config.yaml
n_head: 4
norm: "rmsnorm"
positions: "rope"
init: "normal"
lr_head: 0.00553
grad_clip: 2.0
seq_len: 1024
train_tokens: 308400000
MLP neurons of a small language model. Each row is named by its layer, matrix (gate and up: input weights; down: output weights) and neuron, and shows model dimensions 32-223. Each number is 128 + 32 x the weight over its row's rms, rounded and kept within 0 to 255. Numbers have three digits each. A neuron's up and down rows have the sign that makes its largest values positive.
Before each neuron's rows, "fires on" lists the tokens most often at its 100 highest values on Wikipedia text that the model never trained on.

fires on: ",", "om", " on", "es", "202", " "
L6.gate78:173115112123153185161068075102125127131149097178119141109111127133133053134145205072156115140138125122188085113076114169114119118161122133135105106103093101112104168133144160161155116131149084124126094095108142141142176087131125180143064140068131127079142098108142072115145127105090136155123185074116133124181137074038177054106110027143127140116164157103113130116136112118149109139057145158129146140176146173125176097089136161176130134119152138076104151176141120102111146173160144146119131134186106130154157132154107143095202141184175122146172129095144167160148131140160174109
L6.up78:122076162087103115147178154168119104116133137119114164143088168152075146162103124143147117107153146095182047154188103123104145152115175146101066131131145175232108122140151120144138136146112132132152159107142135126153101124091152135114176118119197219072162143111113178131162137203171120136122153091165106133055107105111224140137189143131117117136109190146113127122120134080131156172139137100078140120138151119110127098151148128128111115155164172138211162113175138076119141120107152134118174124134158126111096144126110110149088157156168175134155064101112187123093160167128140079
L6.down78:112106069201082152174157154184128097124155166090150124064054152075123151078101095123110153081130107120126132144118092137196154100179166146151146148154102124099109131139099130155125085072109101148152094122142110205150175188151101163073125202171090135119170098169073166153167109136135140194140101097080134110101126108124116197140106104113147067162088206119158087089140173114101158061100112152138112121127139122088122109139126123125107149110088112135120132143174128161148093113090134139141152130089145099161129142167150136137140088100152099109128081107161125149137119113124145127

fires on: "-"
L4.gate447:174079159135165082156120172093115162156118138143173152141060156093166149078103074124083118086096104114098109155073084114096110133126062108091133128129164112169068080147177128109096086134171065159188082085058127139115096092047155186095087145116160129108142154180132102149092161133103155080117123077212082102169093145091184141125143098147131115148130119108130081146139178146071170148096132124131094115171096120107108160111107073103150136057124100148128131157128139114134124102148170116123087122135112080179149162105111087147068135163162138168151176114144064108114136049121155172
L4.up447:173120149135078120152138128109111098142086152128178152127105112072103126102144122101102097078134108110124168155095054152132154166118119093111128155145130075149131093107107129079049112171152086084117156206124141117116108143073123187103085123097163100119099147176135106127130197159058169129101137118125131137191131104115176125159097162107115110140155140103102095124165117125104149184115118122146096046155188090112119142090098134080110171091079148190134136120217117174124173105142188169091121142100083097122111188142130103139092162078096132099104187135100091104138122085103109161
L4.down447:086128174147125133139145172077125145110086145123090167141134117104120171118163140109103118113096152137116142123111115173069173122145122083114099196098143107138111109059207108065116179188148104114137015125138122068067124117125142140105109140067176148160100105092123145114121174125095110146097175107113146103139118121118158089155102123149085188170160125095167113122121136142112119134157106073137122151104089102143118083145136094132141123141112136070108153183142142114153157077122128037103104086113092079120092075128137127149125127187155160143160141101138150066141110089065108194

fires on: ",", " =\n\n"
L10.gate165:154161136083110161107160185128124117141143117132155131094176162107162101129125112116104130160148169137145126136145149185083136137127166098141147102111122107141176142106116157120160161079112135048124106127140172125080117084072135131155080127101139143123143109116096123164101088120123123173107109198119179097137116161162063133115157133105070128111163182097081147145135093105101138099184072116209152175088071206150170136125088100108112135163107054188109155109112153149110112119151111055051122124123162150101069122169154099131123129158106116111095094109107114183131179099094095155
L10.up165:138147151159080132054134116080128158093078118099128078113130114092119137150143106092137140134139154142120133130143119100162132140087124125173162128110143158102154143164172179140179106132117110063231063106132194074175126138144119209160106079087167153137124138084123135160100173138173153144117127067151146170182183136138083127075160121105085092064165160186099121120133133135105181187145071126093083126139126072164140083111125121100101142149109087116140093119146186174167121151117133154135127113077174120129161101113052132115144147095155143112179145089105137163134123193137117100
L10.down165:140114176099108162133102141118123115158115155099199147070123080128151107150164147107181124114118113124128116112121122081147090145124103131067100158127128136150069134064134140117142166110183111184103238141108144138092117130136140157119188132148123121118100099154104052142176193127154103173151115144167123130094138133123127209165095135136069177134074121084139145130099091177131061122112141130132181097074128096129045137133165126152134116078132128145190193173169110101148126192117131110131148163122113139170111140088210154118118171090157191098139143118108134103078160158117114150

fires on: " \"", "inem", "he", "—", " gen"
L7.gate349:106116099151119155063197178110149090174128147178135131138178151086168139073122104094132150080118082158101164130137178099110190161130075110125172150177167121173151122145091159135107132135153136116159088077027172116155199157125135156107133094096148138158113108099152096115139186103125139152081101118148093096215138083169157125118076156095109047126115157129144122127123226089157132181125117099086209088116145194129102126114114122128148115135183111168109101085125098138114125164146133115138139155134079158180102107154064134142153153151176132071129180160108120132125072190166148093
L7.up349:156140170128076045069129136171151045166128160175172135093121100164168100179125130141126136144049123163182096140126135081098107158102087122116127150136151124199134132146128164100113136105190124080144075119115105114102148118172185144092083156139174200156108127117147153152136179142135134118101173191078127130125146055129142136148103167116152189111174137153164112081097130097105219185133156112073110116097130196135163123196133143115145103146089193154102113148175116138143117130140107127120172149100119147132114142176153137121143142174141109196135131088153108061102149115089138131
L7.down349:138103126167079093124134144195134096102155081065176116153142066105131105136122114149162102179135083109150134149160142164121088114134067118159135158138162115139066090130182085156135168143152104106161140105089104139095122177199198044166087178136137137145150144147111083129147102118128078123080063121192106114113134140169185131108086160102158158070119120138178140102146086111107134155154097193175160098119155120137069217138146147143132111105169118148167125122137147137111107075161125158142119111140140119142135134106173069122127120082162089122160106135111137099163121078119134116

fires on: "i", "ect", " direct", " addition", "ited", "tern"
L4.gate247:105122146143144124117086197150122099162145152159110095160128154152166085126153119103027157145149112178138108118112121097118068138095126114101169132183137082122127138149107077120129085149080097140095191146117126065069160137165132085134075094054144141087131137166123104135130045168172162129130140106136073114106156134082171143140095135136170176154072167159140182163114162114091103165163076125115086146138110109161110168080077150070170151203107120099119106156149189140193140182120105194139168150084133177126140112164136088121109191110166084112108163099078143142120101143115117162
L4.up247:149115074199179151176158195126177122116131150115129158055103086154164182184121106157082122127104152061118141108132113078114172131117093141113123080111162127100167149166127115137115099110136140100112126145123201141115146128141094146073190147096149091092147117168132175128108177120089156135112103110121126130124151112121157161158137027119146139154100180088201154171143168161091160134126144152128071138151103150108117068144126146058177172161060171179139132157096119197140095130128069172117101111136134128133117154127121083080120185114138152134141086113099105111208110112092160141
L4.down247:117125100182185139150129130133186121169189176153132077153124137155118141101145166097129105108124128136098121143127198134121136116130173125117188127130162120120113130095189065136100141175102125117123167102093133103106157149156134110183148115064101121097172134161171063105153108151205058140079157112110130123164198163123180144102105141158139178094105183085108111169077120148086099108172074170128108102120117078157174147095096148118131087153112132129112136110194130170161142175143083067147097168146111185168176154106169114181205140150115138067123187128119194127145178127152087138

fires on: "–", " Red", "-d", "-f"
L2.gate13:139129098123132115163112174126087097149133109154147087168135133161127118109151147123098068125102122167064119151115107149147147090116139135120166151142119133182108145093085124143081148108103116172164161171068126092123169112148179154125131160194173125141087096148127126105114136118122089130125137181106128117076151128074105165117106182191041113166130060120111138132125182134141156132085108080165122110103107113146173214163111062175072182173156111145120158182172164125131182107132127163132115174169064055175127170120178160066104088145142136099159125093165149057151181119104086164
L2.up13:109059071117151092188133153113176117125120097132179173171091127043083106161184107130118129063109166163138165107161198168071137123091131102176108140139145083170164167059064160126106145176135127106103113069086123126111108116085098059127101135159097153159132097125171131175155098199104092180153123136129145143175091081128102083136169151146120141158153135135084111136125111127092122180121127167107059087130133059128165168163135115137113179132098128103162205138205115100078165099138138171159090086105096133120106127131083133167089116118154144103102186153116121127182111171093097133
L2.down13:165079106086139118198084150100167127149077143133117171170111143113096125155159157129123136073084145139147149043179174154059176144084117147135069146166108073157189132111102144153092142145105093112126139079131091122117088131091079093114103081159094148179064105143167137123140110188191105141191114136131102116188155105144135101058116169126140086142151131127144123183170080092123099179126140101105075092168126087187130130179156125124119170134128145041128176140190081093129124138137067130154080104128122174139090126149065162143164102169154083102144163122095112152126145126108125127

fires on: "i", " part", " director", " direct", "airman", " collabor"
L3.gate110:131128111124185120159073129147210091175187112151143077108165172160136120141156142118114177153182132121148076121091147116066127120063116115085131155142120140156082091143186158129150120153150162164184115165116093142126099111165159140119119161098040124109112146129120070143105109146164137148151071055133128134146175137093129128135127128147138147148106136165178162136109110122080101111172121168130055111112090084108134145082105163019116184081096139133177125097141156126130145148151111151192057098117121185064157104149082103070138136086154151114083110081119176163155116106149159165
L3.up110:118115119119112104126070141106139076166105101154157116134131108131144175071179175153084128122103145144118106152114184111107150087109108102117185202148186105077112130109148084104146079124130091119150148079075169137056108098095158141094170151083131176149135083133115128123097081108105128104180101157159069142099093128134114110136151153184117139172109102046149103151102087184090135134112154074061094164100138171190131097145103160103133140129092118117131075161140179102135126103174104169158084131164157130085132090174130087109116129167142160138181131127135089167094109156091199161
L3.down110:080144136185111114100075116092174134163174164087190132106134147139147140093152118111086168085107150144152161106093197140127148116123092130130135189090135089132109153109079110106189114161125160136120198106079125140126090099188165116158132100118166124158098115108174116090153148091148142133209111124132112084111157111102124124142185160188076201196116138098122096144113121143124172127120136079120154098141100182118169158107093181148209077142086135109117099135114151084172134100172124092170074104133090148134158116218171162088099109121131136162113111150158119151099140068109135105

fires on: " |", ",", " (", " ", ":", " /"
L7.gate296:182144114085165201151167093101085105106144137095146140138151141100091171159087117163117091171158116147113152086078101130129170138140119111096163119128148103119095091136097122155075130171186119131133129169061150031130096132106136135122133040049140130112126116103084174154139117122120123163103097142085151208201129135090107162136091128090145093112145148128123146175159155200113171116067084164171133074101104196126165214166138157111135143091129071102131164121121150147115118129147077155129095181121130119114154101099101105175137123129125159131176120164126146160111069134153123071
L7.up296:058161078144122121167130160131098148093137110143115134101125119180160164117122117190108129095183151108147166172110172137145139107189186160112135160102108049106111102188130169153105155155141137117145186114167117130164126141138144046103091129104120153150088178080122139200142129093151105113174091179127122115142117107147101099161097135150092063084128140145195123134123099145148151140139152145120101124110114184154149167093135098113090143141115152099064213125152134129102139087132088103072111137162138077137164157131147102084134158139172172147220138097228116143177163163139063134
L7.down296:196096154106109171118084098086120091132176130172152179126192103118172145182125117071178134131088091159145082133143058102101145167099117096093141107142173148108122166091169116129077150107201120087148235108071130062089100128135076107074196105135117100107109069123107106055146157133073156112090128064121150168118103137127090130124131071107122128144134130131018150130161136141091114107100095074147141098127089097119138149138116101077148078145132135121185098079057132129106143171193113096132130124148087136123145090127065093143143108164102110129121112126137126107109096149119112132

fires on: ".", ",", "r", "P", " "
L8.gate382:063171189107106059147132073152107141097083062156098162139109116187152147068157137102119128078163149141176137103112144134129125109135098169129095123098080132083104158132163132123050078106115125067151082149088124134188151204152134111126151114129145118134064147109135136135083072120109105090148137145154156123147170114088105093131142101140149168110102100104106133139126131210176120163111104165137159122108138188119072203101142205115152097131144132096072132087106109114117123113077113115144114084131131104143155109144170071133105122139135138137130152170095135139162164225155106126
L8.up382:124136174148127123156081139149115177122166142130087141135122082135172118086143091120117130063158126152204106151201105143059128116110137146097146147146136163143132086159169161148109134131201140101139127102206109149138130120139191153141204135065153210139123139143084141127119101184155072077142097117167131114099193056120166108082143087129090129122105137125104171160117134157136161148153089144163164090106143127181090174109155133085184095090184148088136123101084147147173058103156158224104157128120129119122115141158123058134140117099147157139080113144135193111123194066166140116
L8.down382:215176108097129132111112157156121124125161117064139139131096176042105105133093135162129102100148109176117107094154159140165143172136104108096165172123150203158155120143120109128159133084132078197203147092138112120092108183175172095158129125156102150107080091152081140164179136154136103149103200124118135106129102172164188127090112138093105134106081122151144115149161087067142149142117101096109159077123133123158140081119106100069143117140214167102179066086125172181129044118125161080130099090163079119089133143091122139105168155129136163112125121176155112144092084124118159123

fires on: " |", ":", " G", "G", "\"", "===\n\n"
L10.gate553:160170091131096085114131121091064159140126186150121123118145148075124158117116114132107136092120087163116156160101129143158134154169123129084149129116139115127160163184102076104080140106193114146114157104120111140186163150123099115179121113103110121112105128164072116146101124144155169099103135157136142098197132149113104098125174150191128121146115145168117129126136149148146109113117089172152144128127164132192156196127164154153185129174155113180127100119023161193122060161114098091092114106169064099119127138106183163121175138050120057049117180076137114185150188124163094096
L10.up553:092076068141115139121120129116125110079124077135129189066125152131132183126130091101106148135122128131120139134150102067129074080091140096104145127174157107118152165161199147145087115125129121108174168169105202137107143152077137119132101183129099226099110130064038091149087165179094140133139130146131096185099138171114110169074107136143088118114125158149123122126146133119147200133108168155149074064152097119136148160062123084116100102134124145089118136140126072075113147152110146112164163183195041122155144152142085144172166095080170162117154129163150156110142130153101111123
L10.down553:146123129170167139079127139129107165108092125138165120114149156135157073218132129071133146158119036108126176117096181154135151138119153131133116162118122112151123146145157174075088148138151068174131189121085144104133145152187126183123122111159152132113121087128113143121096148078162163167121059122173128106113142091121115074148159106176152157093118151102133186079169160154125115168048119070147177083197187131120065100148086137128113134137081119129136108119088162081147167179087122091160147149091139117078174104071132160116086197139110123130158099128096131120094136138133151181

fires on: " the"
L2.gate141:135168121087111123112138186202127108164187138083111133129113084106176084092108117178091091171131118089098130091136109132115132135170117085119134163113133139089079081125135144170158067128163137179102138127144163082128108128076130188146125115131135137177105101110097164192142074110146110069066143146186119113129160061139131160166152151122105180121110103139087119199090085110086074153088113121194106138194071145095126127157123117140157102149182094113114110121159143116045110129086108154137135079177133122128092126172106162125104153178112153128158201150122120169145125083111143140
L2.up141:129163113102149128093123193130128113158182099095118192114077111133196099096119117196100105179140121128090142089149116107119135130181066107088124148133096144118116109089110135189156088131129128136110081121132158107107107122123123182129126127112126155147116087092146190176098060084151106096085196128138130119129125081175095119165134153088093179120076092158137141190124105096092060159116092142174086174174112118129125092177177098163146128231208171123101151134135134164084132107121084153120146092100127115143072143161136131134097124153139150147163139172132112215147112103137109128
L2.down141:145147152119139133071132165150117116094154131139136098144150068116122126076111144135118113074040153076156103200117134076162148161071155169135130100083149126084122100064150168140140118126155104114113255144119082132087094117153176110127113085152148146158095155066141075189158132158164098159129133131115136111147120126187124169143108127175150133120115135137123109143151151110098110125117174080134140118142093110181121127178098166100169107123091151166143149133136126156133121106110168126134150135171129110128116107141105108149203144097051105151135071147166136140151103105140129139

fires on: "p", "ue", "istics", "ude", " sq", " cm"
L4.gate27:062132112132102152146169135179076081148187152124094119111180172142074050132151134139146169129115116095151141148122080170126142165126052108059164078111134122075107149120148135147119119076108158120100118193100148096133179082093146115096135099157063113052127116153149064180084133112154126082173145106121095140136141125084121100110140063092142082154113122136095151123119056148132177137055147147151121113148169088150116121130109148131141155135146138106141149124071140136067176090115169142155100195088114124194132165126142178122128159130091136111181188112108135141181050122171075114
L4.up27:104147118176151124184126075135157121165184106162084161065092136087112156137126107180111160107168154113165179063098106131175104136066116122085070104112156144152071158144142157105113119142117118100141130181101174099139167164099093107139127157130040178080090089178127109152098109115131137115105123103187117089097147177175094143104140067165178098148112142104148153182103142098151148103094135139151168137157095088169141140141088094115106172125108147154143143155089131101129166120112134093056099185088128105172171088115114138146131160145101077109108112158051119092116153054138092122
L4.down27:032113143156105174134115104211137076081099124108159103165116141133161117135165146130170130070106124112163105167090134159080078072111096160069116109110182119117109106053123127175113100147082167098069178143121090092122105076128114150139113138103129086068074100104176141155139091172165088107121174154132126104062139129085124082165166081089143127122113062118118148139131116143115137146151143078163100139103116143155127114122101181146143157094107151210112145140098137082085137097135085136140166139073145167161148129112059106159125135144116102148149136150139120113164146109117033092

fires on: ",", " c", " who", "ve"
L10.gate285:153099157105103125073143186161118183124153110166086156131092137077126144113092105123151172139047104198168147119101070153158110076143172099136168078176125118126165153150159118093142131077141145111144077123088127113121158090114154118162103111109184135148105157151059108140116120146101101172101123144168161096087152166179111097128119144134096145119155115134119099068129108137080084183163024093166108144164152128098128142117160098128134186124166102119119130035168161148132138189110119137105114170153131124142037145198111096096155114116121147076158130112148107152082199089075132122
L10.up285:096090137122104220154157160110057108124118145133152148143116136081133104114115076073123142143102122095122121165114111110119116104135102133090124132098045144122135141064128136193125058144144108085114129137118124157115082112100214163135059075095177137134128132122097138083137123133121184111143113141190165090116089115100120167150162150124075076141079133091114081118155101116137077158149136074152133108107096180180104124147104124060119114108097104089097168163101079149099166113102111185117067084142130140126140112129056126093143078160070149042122150147104135179099165147114114126
L10.down285:079129090122121150154081111134091096153202072163156125089158109121197131183092081179183132143140131130150105159136062152115114150145124130141185130151114147172071100158129195209113071153119112139082212117148166051126092116134137172123156108109123157157165102089150080092128114095074165139161082114193128113107149145131110093107127143153121129081137104111160124142145092125133170154072148114155124137087146150127174123127150101151114187152129091135124163069186151080111130167092116157146108151123146131144142147110171130120161107112108164032076089101088139085137125124139137119

fires on: " as", " became", " appointed", "ed", " to", "ing"
L6.gate483:141077113131186102098125165121077154109151072163118091133138105086143098156133138128106145124082151119125130139155159093094181085084120076097161132137144086126129162133131120150106090116127066172146213179126121117150177128146156140112137091118111185103112167125160179155161146173162154104119185156125193137081185058141168160114112177138097118133137142129151253210126110132088106148125138122145117156110070172162102124125147121104149194124103094143108126157131131139121120170137136116131192132103136126157165104177089128063097144124100159164121165133113162148144105121155149073
L6.up483:091098135083110157111082140077110115156132105144124151065092088145122111114144125164090080083089098157091157122117121108117152119143151109085111123101088092134128136126095132124110103114172136126134095125121119162124171048151108112139131163135108193146136163087169131200110111156167164134218176133156142137108141075205181194122133154062077255155146113166148192149087089093160135132113103124145175088115135167119107141103136115128115194110110121184121173134112150124118175139138129119121145129123118157176128098181084067128149120134071138132108153165150162146132040116105135133
L6.down483:116152163136080160118116115092141082160134111079128157147135129168131154178186111174138131072188075122140120093128091134127141181087081161091160087161121106147157186098128157151147107117093163073119211103183135096112110066112134112177115083113131106154107173095140082089095157150183127115137161139184140154158059184148160161145095135128093191144106082126074161163116087106154098156082114097156140075139170096148125035114144162132156144131134126133127079138125110093129131100126168078131155125173101117125097092105096117127150109139110114117117122074160133099114100205070155156

fires on: "le", ",", "c", "an", "n"
L7.gate243:147200127145076121155127186096149136101138150117177131112075167158183166124121117143066150137219097177131157096128093108131144164122163109155143187158088104126139117175177076094165107100134149114148158107145120127127139165076139088127132088150122189100099119148091121105083109167116110150087128121141168107094085092074135090099126166094169082108123140178167074142098140163113163134141133163033175080134114144079077107137127141147158041092127132128071177098147163106100137082131124119096143096135130125169119118155075184124095076127102126117137208074077078094097149147096131121
L7.up243:060125120120128166102081091105084117098113091121124085141112076115194146141141121115171133156153149087161149163106100108158109140085143102099070166114111106153107126180147094164127109174088161073153163103148150158141167169136080111153150158169147158139134172150133109156088161135085105127167135109076143112170114112108154135098135137175140167092040206116170113136111160118167138126145103143126203128217150112117133104152145130115078136165131133144129102156147177090077174099059076083055149143103192163133163103131182100183114112134102115143152162120161141147174146061116113133
L7.down243:076103140130113107104076161202121072104149123049123077182209165141143142125098093136159129144093116114081111137111068090085125141138065105078133132167129127130135140132094188079138122144113152109132137140098110124149120104167165144123089096071098096134116095131140162121115132083116164119184104128098120146089126133178118133110093157108112109085154139117206101064113135145157132104172102101090096147130108140207108124139133140144131159087184118173097119099135147172127113106176108105147092164087138120114151076109058109128113159101153191199120128079178134150073094111143144153

fires on: ",", "-", " Preceded", "ed"
L10.gate543:117027157175128149118102117131081113116090104102127155135139144128099137138120101136063133149132075109139095095074126064144159081104103121079152143234111080082162175156042178087112125106087108163159170118069101114083119114106133080117134190162144119155150120099169065090109186136057142101126191125170120130112103074141090132124090155165167107144109099116126117153129171115120176122114176111092083144096085153147150117095143130124108127124145095097059186148097145167129182148131147112112088102105124166090136103120179143160157111099154164091159191110158096138076114131105100133
L10.up543:105115166101171172192096103142132153102134197130163102112159118123175092118150069149170077138124111120093093127093111123143120127145153075147134159098081172147132128103089097114080140198082123190183171151086089171104080167115125165129112150135145128146179111117183089142175154167085134110119113109113066149131128146076106145134082165138116130145078138080104120141133056125093140132117082149115126145179162155074145125105156157070101171198094140105096116087052203103151190112094092110039091115096149100156133122147089086152085113094176172073169149080167145136127147147153122182
L10.down543:105106141164173165163143168182121133151082129110182145141164144073130097156137124204132125124100105122137128160126120131114162145077123083163094077069131200150101160164099104127142163157084152112106168093085105126135096157097113096095132104131126175114119131110122121150098147180098145182154118146188141140123115096085143157106063145142121189121118133136163078136110114187051130175169115184103106119149103060124121158155115102063095131170051138199136106145137128093082145164121111066085106090195139136161069202108101116158101121144063118159139118080129214113112134113112116152

fires on: " trans", " such", " lower", "ique", "ecess"
L4.gate550:109102110143144125079136171099120146154162082084147121130148146104158111135126139132110129144114141110096148176108156122177101188115120182184095177112149106090155151198142103137140151093135148104136074112159070099070138162122103091131153178113127064162104142137059124075159092145112152142070146119090095168145136126151104117146082157117177168143116075138101146166132124136141121123177171187141111162152107163212092091106098133188147157073123103079174155175124156161169139123143130056079138120102146134130116130147164122128101155150103115123136129105083140090032114148127114143
L4.up550:134139098120068134083157126143175177139158125115148109125138107175102142116137173160162155151091121120138126147173108109091071122079144168137140162087101098102157161145129125127130168138099162094143102144168166169049168109103151146107178129148094129126132135189045152111173090098093116125120158121140173121160136148126183147162108126145073128164131108127123115142141031178103066144163188141095120089127107097184136116115139100187147145126097088135097122128081145131183136084111114057168201108125142153064130172128168121085185145141159133094111142106162098106103127170132173147
L4.down550:168104124060137082111155114148147093157126130109129120093103145130146149107145144129169078066140118078117118122094142098146087175099168190184108124123118130072103145108175088126152144138085168083102127138176110142103077128108069099081157130149169067168105120145111119125105117096072070115161163171088088145073138172142072102094138180102142105150214151173151152166157135088096102105143109145142126105178089170147147147108037118136098216110126084138135161157145157179182054121134152092026156142114093121145142102091094100207165142121133133170142093123141146157096080147132145114

fires on: "-", "–"
L4.gate290:145080144110142162161122110111089124124111142135154185146131129115066129045178103105147085124119089120145167165153157168147079121136151090114155153100159092183105104085106126114084120171111083143135112091131118147085059135084094062107130121099122181140080122138114119159128076129102134139127114123121135131188123106118110118122119110141086045161137097109117145110183148135117142089143088094086086033179088145082144160159092120131094122103094134115105168066154181144128160092088155159174076150185114094143148103157107152136100088100217160114095168119178078112127096181164171158
L4.up290:122092136160084145160135100178063100186156187136190140105109132119118077142112107111072114120102108145154183098157124161125120093053135139118105176130112110143137143100073075113152146152109071166135058077116138075076115088091153171117105081132074144146106149140165103190168114147118070138171149137134116164114176151169116093133109134118126052152094089110136163174210103117119124137112163115070104079155123136085128132117121139124057155161082153133071147161160167105100150057098149159145085117096123131128094130146140101160152121160158123110117165058142115082184126175156177153
L4.down290:057135168098152177131087152165100144100084095145121167118085148143129143079133131133174161135089142171138188154158087095110123097092088100100091122176136168156128139088133075097094112125188098155127068127157078146113133087084155093057075160126176115118172108110169129144084145147146062100113154033153122072154076112115163111127119143106148095116151111068099060121181157119110141141151134086160131178110142123101074113070162103078082101133110159107128092172153141101093118106080163078132129102120143126122139150118124154108119144089102147120123139087126114101155146092102098158

fires on: " the", " and", " within", " all", "ising"
L2.gate366:089082141114139103113094149140075111121124086074151198116157096126153070141090150141109131179171164158123075138085182139079172176108125154164092139091169165105142132149182161145136106165148131114083153139127135128169189142121164100176137133122115097122125100095134161165071160153227112124099102153110119143112133118106145039136189146094160183129117148127101125131123183087112120191084155102155138151126118131177147106154182146124129128151168154107099161099047155160074126070110168126139111087177109123115121126157154067183084160120129121148153086145148099200170096081111124203
L2.up366:088136070080109110142096176117141119131165075176106139113178091128154077133095147173126170146155144174129117096148141094144124180091118157142158137126174149066085083112132076184159080120105149152089134138137125097143150153105104124175154129139110102146126109095111155131131110125144065157100162125159138132078083109168126102112172157089135155121133136087090125139134190143126095160121119120123160102066190140078139068159145145183164104170169200124107183149048123066109134110070107121169122113155124150164127108161170121134082112197119151113193104152135106182179085164129166188
L2.down366:150121091138125133104159116171103103078125201154128098105115125109167153102188124144129124110080098165191113116164167089165110114151179102136165104179139148127227128106089125124118154077194141164141226101101122131151118075137143151122070109117091157121155140150141138172122089180147127108121170111152153121135125130151106151135121129086125106185132121090180136193069108145137074094147097170086075140114092097044166132150114110157144110130113134189162223181131133101159104151148135122125141142115178109124088100145063101129142105159142070122152166205126123171111177171088089088

fires on: " comm", "ap", " Comm", " gu", "-b"
L7.gate157:110176082093143105114158123150139120153060129111149080129128105170113133103109087115183142169142067142076147131186125087090139072094167107053166101132105128136103086143148167085130097180135092135133119131072102128158150163120173159131130140134141100129106097094079090116138112143163166143127129114132177087105099107146123184196153117149151131110190134086155095202133112090161091103157131139116189097107117211133125111193127125143147179148209057078110119106107121065138116141137065136136164153114076147155092158134128164160113100082163074161145064209140153128089118153138135144
L7.up157:105091104159109106163105143157124088162113092133151145146109145130138163151138134166120048135097088112145119135108145089146135142138174124121129089144167075113090171133133114137085117117144120153104035142085076154137106137074111107136108065197121157166111144143101122164088146090154145118116156109120126086168162094153154104120180112128094177104095152096106131133102095099190112150146105066095123185116183154186085212121130143070152157114144115113116115199145157164128189109146187172116144063162080076131159087038111133098131078095093152074100138117115106136173153140146107143
L7.down157:109169162083146145131062086130112127121046167150084180147116168163122109123177142115186113202164084087173134094121092120029094063076143167161118125112053153192130134098093124095199092149164071103098059127102117132117186139108147113109187061111158111135114119105101172126118116179066177119132115168157126129123164108103167162154128188181171136123148123154131125160081103150182099071163179137072189097107138141139154128158138075134135120106106142127104138105121121117114158116134132178152137159143086096135083100107144141157100101114140124160130082178162113099149163126132105136

fires on: " record", " =\n\n", " ft", " Win", "raft", " overall"
L2.gate48:132159152140126138089142175169082143096103134112163166159185160119101126127139110052156168167142104145121090156125077154213090116116158102166165109131193155119123124131130161208115190098176247147095105101164180088114138210151194109150128116105072136195189138114082150178127152134108151149145121159091086115096148114148095112104199151136094097177111104100092067139121171121090139161160120094135146083127127154142105132098061188122145098126163143162147155117100183144070125136159150124111129200135116160098103126091163121101115108160147171129094135143139162147168125137124178143
L2.up48:135147095180153121092075171161099154126106157095105148155155114086125155109143157069083107177081100117147082111165118112168126137079144114165115098149160148083136170114126174123119116107155134139134128146151186096137174091112205141115098090155110134181104127112102118203089156175106179123159125109119124088148077038171108093092131141094089126162116050128126055125119168123097151147136187129114099088159143095143127123149105113133129110076186089107111165081156187165117111203148131086088140186114113121092097113123098102145078088155182178119097168102127142163147170128185160132
L2.down48:113160150120106081099100183140080131125124139153136097161124142095069160107151079104188098124140111097114094137144143113165141126161147101081182097150126136118100154104176165141168101071118185096164145127119135054126090133160087170119138095128141142133099102130066142127169081093132139059151082123109107102134147109095093111081127128112144097107106106118078220165103106138141142178165116160206177091156105133148123156128134171159103085147097171164113153117021140184126091138208115106174129135070157128089115170125104173112115140108094203100091115145107108102188078096128097152

fires on: " G", "P", "B", " Sc", "G", "S"
L4.gate11:122120170154109124114147126116175126077094134166085153116149158167066101154094132118118125088101116132107123096054133149133089163094192141118097135141128135145215098155101174137166084064086129099120156126145157163150168143146062122098138140145155118155122123169176094113126176116124084107127141081181120092141109115128119083100187083184112124152110103110056116105130098102114089148141184103135115139092102097154067085092132122122130121110157122138097129110094162089151132082114093137079125062130092054065089128154178206163171132049140096073168065078107128099098170128170116143
L4.up11:130126107170120164156138100141170133127142093129138124153123163121125143108132133118128111098129094145124108094121140077177118120148164050105164145130145177132174111131145163108103136130099077058117177108154169163121187144142089100133136152139080079160159117134094026099124179162116097109099123097148134118152173117143108173101153086178107130158100113134137090064121091074105100126134117132174137103102106122115114131073152108083223140115168126119103093079074146099104126097135126171048165115115080127119115165136128126147156158078090108076172122087140197127112134085193089122
L4.down11:176119129148120103131107164149184082116137153207221130194164126126098154132064107138121182142112060147164111138102139105161087122125138127048139132073145074141131110146161136116143101102138156113103182126148128140100119128182080146145168077189170107111180126118191081071150129126149169155117116104188143169125115160103083130111147096096127189167113114130102159125160102140076115168151162159160184113176144037127129063120146062145190142136168116165142136156066140183112176116080085105155118129129105158143113159169159156138116082086129152110144096113112134091129139112135122144